python train.py --norm="layernorm" --norm_eps=1e-05 --attn_scale=0.125 --bias="all" --tie_word_embeddings=true --init="normal" --init_std_o=0.0209 --init_std_down=0.0241 --optimizer="muon_variant" --lr_mult_qkv=0.5 --schedule="wsd" --decay_fraction=1.0 --max_seq_len=2048 --max_steps=7679
MLP neurons of a small language model. Each row is named by its layer, matrix (down: output weights) and neuron, and shows model dimensions 485-548. Each number is 50 + 15 x the weight over its row's rms, rounded and kept within 0 to 99.
A block is one neuron, or neurons of one layer that tend to fire together. After each block is what it responds to, as a language model described it from the Wikipedia text at the highest values.

L2.down1229:40 37 38 53 51 35 99 29 66 24 44 74 46 45 42 62 64 46 68 25 59 52 56 42 36 58 44 27 65 51 38 54 72 65 51 38 35 70 63 69 64 66 37 61 53 48 45 53 54 38 60 39 64 44 78 59 49 38 35 41 41 34 29 66
L2.down2289:31 43 62 49 69 25 85 62 37 45 51 49 41 66 55 32 26 62 30 55 67 55 47 49 47 46 40 54 38 57 10 67 53 46 41 24 42 57 70 81 73 56 53 56 67 50 57 61 77 45 53 47 55 63 42 47 59 48 62 49 50 48 33 30
L2.down3076:37 40 61 70 53 52 80 23 35 36 15 74 64 50 41 28 62 44 41 20 57 50 49 19 16 72 51 73 60 66 45 50 45 51 38 57 44 35 64 46 61 42 42 58 51 51 28 51 53 56 54 37 34 31 33 41 50 49 67 62 50 50 44 50
L2.down3316:52 43 54 27 51 72 72 39 21 34 56 36 49 76 63 39 60 32 33 48 59 47 35 50 73 56 39 54 59 33 59 57 48 62 56 63 44 43 57 69 43 35 62 42 66 53 52 69 41 60 88 55 51 24 71 38 78 51 58 52 56 42 52 61
Responds to: Acronym final letters

L4.down604:48 52 55 32 35 46 69 31 27 49 52 74 59 76 47 60 59 45 32 41 68 30 40 58 52 47 73 73 27 66 62 29 39 65 46 87 45 83 49 37 46 28 62 29 63 55 42 46 46 70 33 38 68 33 55 63 55 41 57 38 16 35 28 48
L4.down1289:51 30 42 41 51 53 78 63 55 62 05 28 69 97 52 52 75 17 55 67 78 47 31 43 55 59 44 46 53 52 30 47 72 57 43 57 71 53 27 80 65 49 73 77 35 75 61 54 51 46 65 57 35 48 48 67 52 68 64 62 45 41 57 27
L4.down1528:59 23 35 58 42 75 37 40 49 66 59 43 67 57 48 59 52 43 49 38 61 50 52 51 49 23 71 69 54 52 24 67 57 40 88 69 64 48 35 50 63 47 52 47 60 59 66 68 21 70 58 23 42 40 44 60 44 57 70 68 64 47 61 66
L4.down2178:58 43 78 51 06 68 49 65 45 29 43 69 51 63 32 37 44 54 16 30 56 79 38 30 76 69 60 42 43 22 42 81 47 50 47 81 51 69 65 50 45 67 49 56 45 53 69 54 55 32 47 34 48 48 55 85 33 69 30 57 37 56 29 32
L4.down3106:64 60 56 37 32 63 56 39 55 72 66 40 48 25 48 57 26 32 77 77 63 53 30 32 55 29 34 69 42 64 52 54 45 68 44 40 41 36 59 63 46 74 44 64 36 45 27 35 43 82 81 39 62 81 56 80 45 55 86 34 56 35 78 72
L4.down3407:37 58 53 53 40 41 40 63 62 66 45 67 26 50 59 49 38 68 50 81 64 64 60 92 49 30 70 75 47 32 22 24 56 36 59 48 54 65 58 65 46 33 73 59 28 47 90 62 45 10 44 29 64 40 61 53 65 67 47 09 22 47 37 60
L4.down3710:23 74 52 65 33 65 45 59 64 52 68 49 48 61 51 46 62 27 68 81 46 29 43 79 30 54 45 50 53 46 54 48 46 52 50 48 46 40 72 56 41 49 68 38 31 43 83 67 38 34 37 54 67 45 52 60 61 57 71 29 41 47 59 79
L4.down3961:61 46 56 70 39 52 32 51 51 44 61 42 42 58 68 49 47 62 44 27 64 41 43 69 66 62 58 48 54 60 43 38 38 34 64 76 44 22 55 50 46 13 34 54 76 52 33 83 58 66 51 49 49 78 53 61 64 80 61 47 67 60 40 26
Responds to: Table column headers

L2.down1869:64 82 51 65 70 71 59 48 66 42 62 63 46 30 58 65 69 43 80 53 52 51 65 35 61 29 37 29 47 57 79 68 52 57 49 54 65 50 30 57 45 49 70 43 49 60 31 15 21 76 45 57 36 29 32 58 44 42 59 63 57 25 93 50
L2.down3014:84 43 84 40 59 42 49 51 33 30 22 79 76 22 44 37 59 57 67 56 70 75 55 67 40 28 45 55 70 73 26 58 80 64 74 60 69 43 38 65 44 58 47 13 65 53 48 49 67 43 49 74 39 62 77 67 40 59 21 60 60 49 49 56
L2.down3020:42 24 42 58 59 45 37 43 38 51 48 45 60 66 58 62 57 65 45 37 28 54 31 69 68 51 61 49 55 44 64 49 46 38 61 49 39 49 81 60 31 74 55 50 28 41 25 47 43 50 49 58 22 45 66 45 44 31 68 46 70 42 51 67
L2.down3564:51 51 61 36 51 68 00 47 30 43 29 76 35 17 49 42 55 56 54 56 33 47 30 55 40 35 23 62 63 43 35 45 59 38 48 45 55 44 49 92 40 52 81 39 50 78 50 67 51 46 58 70 39 13 60 60 67 66 37 44 27 78 46 23
Responds to: Connectors after numbers

L4.down501:34 69 41 60 42 59 38 62 27 68 27 68 55 56 41 49 35 69 15 47 56 41 40 63 39 42 61 49 71 47 50 35 34 62 37 70 49 79 58 87 42 40 46 42 70 43 19 69 45 48 55 67 24 48 58 71 59 30 58 52 39 66 45 58
L4.down697:38 61 60 49 62 76 28 36 49 76 63 22 34 64 66 56 59 63 66 33 36 52 73 52 56 36 32 71 45 34 43 44 53 60 69 62 63 36 35 41 59 74 48 57 51 54 57 78 50 61 54 42 31 50 66 52 56 42 56 57 67 54 34 42
L4.down1906:42 53 56 39 57 40 46 63 41 57 56 30 50 65 48 67 50 45 82 19 79 59 25 50 43 40 43 50 72 82 61 45 24 46 38 30 31 59 60 53 33 46 31 70 47 72 29 50 28 58 47 63 40 61 30 44 49 51 86 46 54 30 22 42
L4.down1953:53 28 57 49 68 41 37 45 28 32 56 58 76 67 34 33 42 49 49 70 52 56 28 61 52 30 30 62 66 13 50 59 55 42 60 16 39 69 59 88 38 63 39 56 65 74 54 46 41 41 77 50 58 80 65 59 16 73 36 54 26 31 83 79
L4.down1983:54 58 56 65 52 22 56 50 51 20 51 47 71 45 59 05 47 92 41 71 65 71 38 77 56 42 35 63 48 41 30 42 46 57 57 47 63 81 51 69 80 53 42 34 53 45 62 45 42 55 48 55 60 40 61 55 45 28 31 45 17 45 42 57
L4.down2393:63 46 47 49 24 41 37 64 13 50 50 24 41 69 67 49 51 57 57 60 56 40 50 57 58 35 70 43 38 43 44 30 42 21 46 75 47 36 61 69 27 45 40 58 64 46 48 49 63 57 30 68 66 42 49 57 71 56 38 30 42 78 32 53
L4.down3020:72 61 38 59 63 40 31 40 65 42 58 54 43 61 45 42 40 42 59 59 78 33 46 25 61 49 53 46 54 76 65 48 35 58 56 64 55 70 44 60 42 42 47 44 58 43 45 53 05 23 44 67 62 58 67 65 63 35 56 53 40 32 71 58
L4.down3529:45 46 61 64 47 43 58 42 53 42 71 55 51 44 72 68 35 98 57 63 45 46 61 36 53 32 46 74 30 44 37 24 45 45 53 49 69 37 75 47 26 50 66 57 67 58 61 61 66 31 57 38 63 37 64 61 58 52 60 43 32 60 47 41
Responds to: Superlative scope prepositions

L6.down218:37 64 64 46 43 34 62 50 49 30 80 67 59 57 56 30 52 39 43 38 60 48 46 60 57 54 71 59 34 71 35 51 37 78 47 28 57 31 23 50 70 35 58 41 54 58 38 53 38 51 07 49 74 62 73 10 49 50 34 47 45 61 57 65
L6.down2904:38 59 57 51 40 51 55 40 24 56 58 42 53 64 57 66 27 55 50 36 27 59 44 61 42 60 61 48 35 62 53 53 54 37 50 24 38 69 58 42 77 46 54 58 54 63 45 31 36 38 25 33 65 36 57 49 66 36 71 44 56 53 29 45
Responds to: Passive past participles

L2.down676:61 62 60 56 28 47 46 69 58 58 67 24 44 43 55 33 54 49 68 79 53 30 07 30 61 61 41 24 60 53 35 67 22 42 78 41 62 36 52 33 70 59 71 42 51 25 66 29 53 34 42 50 53 75 47 42 43 34 32 59 50 49 49 33
L2.down1915:44 56 35 73 56 58 23 45 54 43 66 52 26 56 58 59 42 82 56 50 34 41 64 62 59 54 38 36 34 37 73 47 21 46 53 26 51 63 37 40 53 59 70 47 32 50 70 45 52 43 58 31 62 30 58 33 46 54 38 43 27 48 78 50
L2.down2661:34 43 58 62 65 53 61 37 66 37 65 57 29 62 47 41 75 70 67 40 17 63 46 65 51 78 41 37 67 42 60 71 55 42 55 60 47 41 42 34 43 22 46 59 50 54 64 45 42 28 23 66 28 67 35 59 28 47 49 69 19 50 69 68
L2.down2679:52 37 67 80 48 33 30 37 52 25 53 60 42 53 43 47 63 55 62 78 53 14 45 47 42 48 58 12 52 47 35 47 45 45 83 68 76 53 38 39 65 75 31 35 64 56 71 16 39 62 57 44 44 58 54 45 46 49 71 49 15 36 37 59
Responds to: Of-phrase function words

L2.down3047:67 49 64 23 57 15 25 52 52 56 65 39 46 69 40 77 47 30 31 46 68 58 44 40 52 63 45 47 56 46 57 48 75 64 65 40 44 60 34 70 45 21 51 44 72 51 16 25 59 34 91 23 45 55 29 75 36 37 51 61 68 50 48 33
L2.down3386:49 52 63 36 31 59 40 46 44 52 63 26 36 55 63 53 48 49 67 17 55 58 59 67 57 48 18 24 48 27 62 68 52 50 58 36 44 50 31 55 66 25 70 44 30 36 37 71 36 73 42 38 57 43 63 50 20 34 43 46 38 56 47 15
L2.down3527:36 38 41 83 90 67 54 72 80 71 56 36 49 55 57 46 44 51 42 52 40 45 58 31 39 50 57 40 54 29 60 49 71 50 33 53 42 28 39 49 43 56 62 62 66 36 33 60 49 58 34 54 67 44 66 14 49 64 36 19 62 52 84 59
L2.down4044:41 50 65 38 38 69 42 38 26 23 34 65 86 54 69 49 35 50 64 56 59 56 35 74 68 46 26 27 31 46 84 54 82 45 53 35 53 63 36 36 34 61 61 59 24 54 39 48 47 70 41 49 45 41 42 26 44 24 53 42 62 33 42 74
Responds to: Ordinal milestone phrases

L2.down2116:63 72 65 62 46 59 28 49 49 60 50 44 49 56 44 66 20 70 56 52 60 32 53 72 84 64 39 85 60 35 21 51 50 59 42 43 63 10 48 53 48 65 28 61 40 15 36 25 34 63 59 59 46 57 74 58 61 46 63 42 55 30 72 56
L2.down2317:62 58 77 58 43 30 41 61 43 53 68 60 48 60 44 28 49 31 41 38 40 34 34 69 58 32 50 61 66 57 47 15 36 55 49 45 47 62 52 52 27 59 46 46 57 19 60 58 63 18 50 58 64 54 62 66 81 35 64 39 38 36 49 45
L2.down2816:75 50 62 46 65 51 46 44 66 52 47 69 35 62 41 53 52 15 36 78 68 23 39 60 40 60 62 79 54 23 46 44 44 22 77 46 31 41 65 52 42 49 48 46 52 37 44 65 29 28 71 70 59 76 50 41 63 48 80 46 44 66 57 42
L2.down2823:67 59 48 62 34 42 35 70 75 69 40 31 22 38 83 50 57 45 58 40 68 41 45 70 19 42 44 94 71 48 41 73 38 76 77 41 52 59 55 25 45 39 49 46 37 42 58 53 66 40 63 45 58 50 46 45 46 66 97 22 72 42 34 31
Responds to: Table header cells

L2.down545:70 22 55 29 49 64 46 49 68 54 47 48 46 70 57 55 33 67 69 27 53 30 45 85 77 42 33 50 40 42 57 38 26 45 67 57 45 72 45 39 22 46 33 62 56 70 64 77 65 64 38 52 50 33 81 23 55 12 43 62 37 34 49 68
L2.down1398:54 48 87 57 36 51 40 40 62 55 63 00 66 83 62 54 56 81 57 54 47 44 56 53 51 65 37 45 15 54 46 55 72 66 15 70 68 59 56 60 22 34 58 50 49 56 44 50 67 79 34 29 53 70 99 50 52 48 41 51 54 37 45 40
L2.down1525:54 23 17 42 32 32 69 54 73 55 61 57 48 48 50 73 55 25 78 39 55 39 40 44 24 76 42 49 52 61 55 56 40 52 64 25 39 42 65 33 33 54 32 46 34 64 44 50 64 50 72 41 43 11 56 46 55 52 72 50 51 41 57 55
L2.down1772:36 54 57 33 70 59 55 34 65 35 53 26 47 59 77 28 56 69 19 50 48 28 51 57 61 57 61 94 55 73 47 29 51 44 55 37 45 27 70 32 26 49 53 44 65 59 40 60 49 46 39 37 53 30 67 26 64 23 38 29 57 07 55 55
Responds to: Late cells in stat tables

L2.down176:53 70 54 41 49 46 72 33 60 44 70 45 51 43 39 50 70 28 60 44 51 31 75 45 48 48 79 33 53 50 86 46 57 28 24 38 54 42 41 39 27 36 44 37 57 52 62 41 40 60 46 45 89 64 39 62 48 43 73 39 54 36 57 46
L2.down3374:73 57 40 59 41 49 35 29 66 44 51 52 50 33 23 52 57 44 60 41 43 51 48 29 69 39 67 69 26 61 46 35 74 12 58 43 71 44 65 54 45 42 58 55 71 82 54 49 47 46 75 40 53 85 58 38 28 32 89 51 34 78 67 48
L2.down3791:44 45 67 46 51 55 56 28 55 34 68 45 57 66 77 32 49 55 47 31 39 40 47 65 47 65 69 48 43 67 87 73 53 39 37 28 36 56 63 47 52 30 50 30 68 65 26 62 30 71 58 38 80 50 50 43 58 64 65 63 42 45 51 63
L2.down4011:71 38 85 53 54 35 44 66 63 46 84 60 55 45 55 63 63 49 38 39 71 55 60 46 60 24 62 42 53 83 58 66 49 25 39 49 49 74 72 55 57 62 73 64 67 58 56 39 65 71 66 46 68 28 48 28 64 49 53 60 36 43 64 18
Responds to: Passive past participles

L4.down137:61 59 35 34 44 39 65 53 49 27 76 45 57 78 48 54 59 48 23 49 66 49 43 27 36 63 37 52 56 18 53 33 59 51 75 68 62 49 06 31 54 66 64 34 55 89 48 77 58 44 74 20 19 48 50 34 59 27 37 35 55 61 66 43
L4.down383:58 59 36 65 26 48 65 68 58 62 22 48 31 36 58 71 28 37 52 33 17 19 31 54 31 48 43 61 36 42 54 49 28 44 53 30 54 72 41 42 50 41 42 54 47 45 19 56 65 58 72 60 64 57 59 48 33 54 57 36 75 47 81 25
L4.down567:31 53 67 60 46 62 60 64 58 54 39 46 54 41 59 44 48 38 53 44 51 54 94 78 47 61 61 52 36 49 81 80 16 48 51 62 38 52 40 82 63 50 45 43 30 57 67 24 56 60 36 51 49 36 64 40 35 27 64 50 33 21 32 74
L4.down1499:49 71 35 28 60 60 19 36 76 72 40 59 37 71 44 42 48 54 70 56 37 47 68 50 48 59 50 60 58 64 35 69 52 55 51 50 51 14 49 32 33 32 17 23 60 55 54 74 50 61 73 44 52 59 52 67 41 47 47 58 65 80 55 47
L4.down1989:61 53 70 50 45 65 53 60 82 33 54 45 40 39 45 73 61 60 57 57 32 59 53 51 66 40 38 80 54 26 50 52 41 48 60 38 63 60 62 40 54 50 74 76 33 53 37 62 42 52 40 41 41 46 68 46 79 24 39 23 52 55 68 58
L4.down2751:39 48 51 24 16 20 42 45 58 50 62 57 58 53 70 55 65 44 41 36 58 42 41 57 69 33 59 52 59 45 45 53 86 41 57 44 63 58 50 26 28 27 60 52 56 23 73 49 47 46 52 55 54 57 56 66 67 58 67 62 28 47 63 68
L4.down2830:27 49 60 47 57 72 68 19 80 48 45 55 51 62 52 44 40 51 63 42 51 61 50 47 34 79 56 69 48 43 45 54 45 47 47 68 60 43 30 35 54 85 47 38 31 29 45 81 46 63 62 68 40 41 75 43 51 51 71 42 63 48 56 46
L4.down3413:18 41 39 60 39 77 43 70 34 51 11 66 25 45 55 73 47 48 42 32 55 69 46 38 64 68 44 65 34 51 52 54 41 61 50 30 48 75 43 61 42 62 46 66 60 49 68 50 24 45 45 41 52 71 54 48 78 29 44 79 68 52 45 56
Responds to: Mid-word identifier pieces

L4.down157:56 28 61 71 34 33 21 45 50 71 53 18 61 36 25 53 66 19 42 63 74 54 55 65 59 47 52 53 48 35 19 36 57 25 57 58 61 57 73 69 43 73 36 76 48 52 41 74 56 43 37 34 77 48 36 50 35 29 35 32 42 53 40 70
L4.down784:71 69 45 53 83 46 30 33 54 60 13 64 62 67 67 50 42 58 48 25 52 50 44 46 61 49 45 59 26 40 64 84 55 60 21 40 30 50 59 63 33 37 72 25 33 61 62 59 69 56 56 17 66 58 52 56 38 17 60 65 35 41 64 66
L4.down1132:65 53 61 64 68 51 32 40 58 26 49 47 43 63 41 32 66 39 49 55 41 33 43 55 67 42 64 17 54 07 56 62 64 80 39 44 38 59 83 49 60 58 45 43 50 23 69 77 85 43 49 43 61 47 36 65 75 51 12 68 53 52 48 39
L4.down1558:37 56 37 34 51 70 38 27 24 58 55 39 45 53 36 42 67 35 43 53 30 37 27 48 75 46 47 52 38 56 58 67 76 50 60 33 71 67 52 64 30 58 64 48 73 51 42 14 82 60 53 34 53 69 37 51 54 33 53 75 45 52 37 73
L4.down1677:44 25 57 34 58 60 41 50 47 63 74 66 40 51 61 63 39 23 31 38 44 36 82 39 25 31 54 63 46 50 55 70 30 41 50 33 50 42 52 36 66 53 61 67 40 67 33 40 51 58 39 31 47 75 51 78 55 66 66 81 60 49 52 58
L4.down3953:67 57 53 54 53 38 53 61 46 66 32 51 31 38 66 61 55 63 29 52 46 53 42 59 64 35 72 49 50 43 21 44 34 38 72 80 31 58 24 34 80 59 46 35 62 41 60 52 81 37 39 64 48 24 33 75 36 22 67 36 59 52 43 36
L4.down3962:55 47 90 49 50 39 74 63 80 78 60 45 50 47 60 49 36 43 59 35 16 49 64 41 33 39 52 53 37 37 36 46 47 54 61 43 49 68 45 49 42 39 72 52 74 70 35 18 36 76 54 56 58 50 59 48 44 53 21 71 64 41 56 50
L4.down4057:53 58 78 65 40 66 49 37 50 64 53 50 73 51 94 54 40 55 50 57 42 33 62 48 49 24 21 62 42 74 52 61 40 64 47 46 44 40 27 47 58 60 50 38 56 45 73 55 63 46 52 45 49 80 66 40 21 53 73 49 48 65 42 61
Responds to: Title-to-domain connectors

L6.down308:32 44 66 48 37 56 19 43 55 42 32 41 43 42 47 41 39 65 30 70 38 40 54 65 22 58 48 31 60 77 35 43 49 46 50 54 52 63 54 56 54 68 49 43 79 54 43 63 50 34 39 47 64 52 77 45 68 42 60 76 34 60 59 61
L6.down3888:59 44 54 75 43 49 47 54 44 79 44 39 39 46 29 61 71 54 38 50 72 51 58 27 50 58 45 54 12 53 42 44 57 91 51 41 42 57 60 59 45 66 53 61 56 53 51 63 64 40 36 37 63 71 70 56 53 18 40 62 45 75 43 66
Responds to: Structured data field tokens

L4.down411:53 53 30 79 89 57 59 37 55 48 45 54 45 27 54 47 56 60 59 30 51 45 79 46 65 53 58 96 33 27 51 48 62 41 60 67 41 37 45 54 29 49 49 59 67 90 81 64 68 85 60 60 52 41 63 46 41 53 23 46 59 57 25 54
L4.down462:84 39 75 59 46 56 38 50 59 37 43 33 26 70 44 55 60 45 50 43 54 57 41 56 46 31 39 57 61 24 60 72 13 55 63 32 23 62 44 53 82 71 55 57 46 43 70 48 42 65 33 80 44 41 46 38 36 63 63 41 48 50 75 39
L4.down806:24 42 57 33 40 48 47 92 69 51 56 66 64 41 60 62 62 59 60 43 22 33 53 77 36 39 71 55 41 47 65 21 37 56 38 53 23 76 55 46 42 75 38 43 26 39 53 39 71 60 75 48 40 70 47 33 46 39 48 44 54 40 44 58
L4.down1490:52 59 49 49 63 68 47 82 56 34 54 55 57 45 29 47 53 50 12 56 44 37 44 61 66 79 64 65 74 46 68 60 06 79 53 58 44 46 58 61 71 38 15 59 49 51 55 50 56 50 51 27 57 47 31 69 48 74 39 76 42 35 81 20
L4.down1539:43 55 49 57 57 59 34 49 52 52 53 55 48 23 44 60 75 38 32 67 70 52 32 58 66 75 67 67 66 50 41 46 39 58 48 59 32 61 34 52 56 66 27 50 40 53 46 27 55 19 60 58 55 45 52 42 67 73 66 33 22 37 37 48
L4.down2257:40 56 53 75 73 39 37 45 58 36 66 36 49 38 49 48 54 51 18 41 76 40 39 33 49 51 64 54 47 65 60 66 59 61 25 61 48 36 65 57 60 38 44 51 63 33 57 49 59 46 41 36 40 80 56 56 71 79 60 40 46 53 67 16
L4.down3369:51 56 57 65 50 69 52 87 36 64 52 44 65 30 54 61 67 64 40 56 69 69 36 67 42 65 40 70 48 59 57 31 47 68 33 44 35 50 18 58 34 93 53 46 51 51 50 32 48 39 68 57 85 23 59 58 53 63 67 36 26 39 57 56
L4.down3480:40 65 32 42 43 52 51 56 18 66 53 56 56 45 88 76 43 35 71 52 36 52 45 56 48 31 61 40 50 72 73 51 60 26 38 61 45 34 49 75 49 33 54 71 62 48 57 41 63 64 76 59 42 44 50 56 81 42 43 68 24 38 55 32
Responds to: Late table-row separators

L6.down3254:56 50 43 73 42 67 72 40 42 59 45 51 48 57 39 54 43 49 31 62 42 74 63 69 91 27 21 50 43 50 50 54 40 51 62 50 59 40 37 56 69 63 27 58 41 56 23 40 77 46 78 25 42 22 59 35 47 51 41 53 63 53 25 38
L6.down3511:64 35 63 87 41 69 71 55 41 65 57 61 25 52 36 79 49 58 46 60 41 72 37 33 39 27 33 34 30 53 34 42 37 30 54 55 58 35 61 27 62 43 68 45 64 59 47 50 61 56 42 80 48 39 36 49 39 72 46 77 77 53 50 46
Responds to: Ranking and superlative phrases

L6.down1253:42 72 41 49 80 44 38 58 58 38 21 52 31 56 58 70 49 64 71 49 65 44 34 47 50 74 57 53 43 81 32 06 48 56 70 53 42 33 48 62 44 33 68 42 43 17 49 56 56 60 16 68 77 35 67 32 48 69 39 59 59 36 63 43
L6.down3694:37 69 40 47 66 36 68 44 55 47 43 66 53 63 58 43 52 51 66 56 40 45 46 59 41 39 58 69 60 50 57 29 26 27 43 35 47 34 79 63 31 45 42 17 26 38 73 60 57 12 23 53 67 36 68 30 56 30 41 23 41 34 60 64
Responds to: Table header separators

L6.down1707:89 46 59 38 57 43 46 32 42 21 50 74 19 56 16 68 47 37 58 40 62 67 61 65 38 34 85 28 24 67 27 57 33 82 61 33 84 34 62 41 45 54 38 71 43 52 32 75 47 22 39 50 43 50 62 55 38 58 39 47 30 73 75 62
L6.down3342:56 39 36 64 53 61 21 60 56 35 73 46 61 75 56 67 65 48 51 91 46 75 27 37 46 51 06 35 42 26 83 57 74 48 52 26 51 58 46 76 31 55 30 71 51 60 52 65 57 23 59 39 80 41 46 57 51 37 23 62 44 52 41 69
Responds to: Preposition "in"

L6.down1327:23 56 46 48 38 17 32 38 37 47 39 55 86 42 51 62 71 57 37 53 49 74 49 49 30 62 54 43 28 53 47 62 31 53 43 49 39 53 51 63 20 58 57 41 56 61 59 41 49 71 20 57 38 63 49 39 67 79 34 46 64 47 34 40
L6.down3168:34 64 13 62 43 73 39 40 36 56 64 17 72 59 41 59 71 47 38 47 77 72 39 68 37 40 33 44 40 64 36 68 61 49 24 40 39 47 39 52 46 48 69 49 53 67 39 45 55 28 38 16 43 32 82 55 53 46 49 62 55 50 38 61
Responds to: Academic field name prediction

L4.down565:48 57 69 32 37 46 53 37 53 66 76 42 41 41 56 54 74 60 44 78 49 23 79 48 42 46 55 66 47 70 42 26 43 52 72 19 53 29 58 41 66 58 51 40 47 40 77 52 59 67 74 73 53 59 56 13 41 53 32 42 57 56 81 40
L4.down681:52 53 29 38 53 40 35 45 43 49 32 47 39 66 82 57 49 75 40 66 61 50 30 52 44 62 40 49 50 57 69 60 69 42 38 31 37 56 29 36 83 32 43 41 64 54 40 48 31 55 56 52 47 50 54 29 50 51 30 32 45 46 48 60
L4.down1724:61 53 33 51 49 31 34 37 48 47 61 62 68 52 31 58 48 66 46 44 55 53 45 49 25 63 62 76 65 67 51 68 42 63 57 55 42 43 47 52 39 48 66 48 54 62 63 68 59 17 44 36 59 47 72 47 63 46 17 37 38 56 71 42
L4.down2124:65 53 64 30 58 49 57 30 62 43 32 40 58 51 72 52 54 58 48 24 57 36 39 44 40 51 62 46 24 71 54 65 54 26 47 08 42 70 51 43 53 73 40 56 72 53 47 25 43 50 39 44 48 63 67 38 55 50 40 59 47 55 61 37
L4.down2976:52 66 60 75 81 35 68 52 53 53 34 63 40 54 56 65 50 56 64 52 51 35 51 38 71 40 68 67 67 74 62 76 48 24 62 62 51 95 59 53 82 59 53 50 63 54 60 48 63 50 51 54 51 45 25 46 77 50 22 36 60 65 61 38
L4.down2997:44 56 64 60 36 40 34 43 60 56 60 51 57 63 47 57 57 55 49 47 60 50 40 51 31 66 65 33 57 66 91 64 54 59 77 60 33 66 52 73 45 65 48 36 61 70 67 20 39 50 58 58 53 58 65 40 34 54 56 60 49 45 80 35
L4.down3237:45 57 73 37 45 54 54 42 49 31 56 45 62 43 43 55 68 52 50 58 32 39 43 68 43 67 46 41 28 49 68 30 56 61 64 13 41 64 29 52 71 53 33 66 32 51 43 17 67 70 49 42 49 65 48 56 45 86 56 69 47 65 53 44
L4.down3870:47 66 35 26 56 39 46 55 12 19 60 49 48 41 44 31 47 48 14 42 56 22 85 45 36 30 46 71 81 70 57 46 50 47 54 65 54 47 61 43 54 64 37 46 68 66 37 56 60 51 60 49 64 49 55 22 53 73 35 33 51 40 35 65
Responds to: Passive participles modifying nouns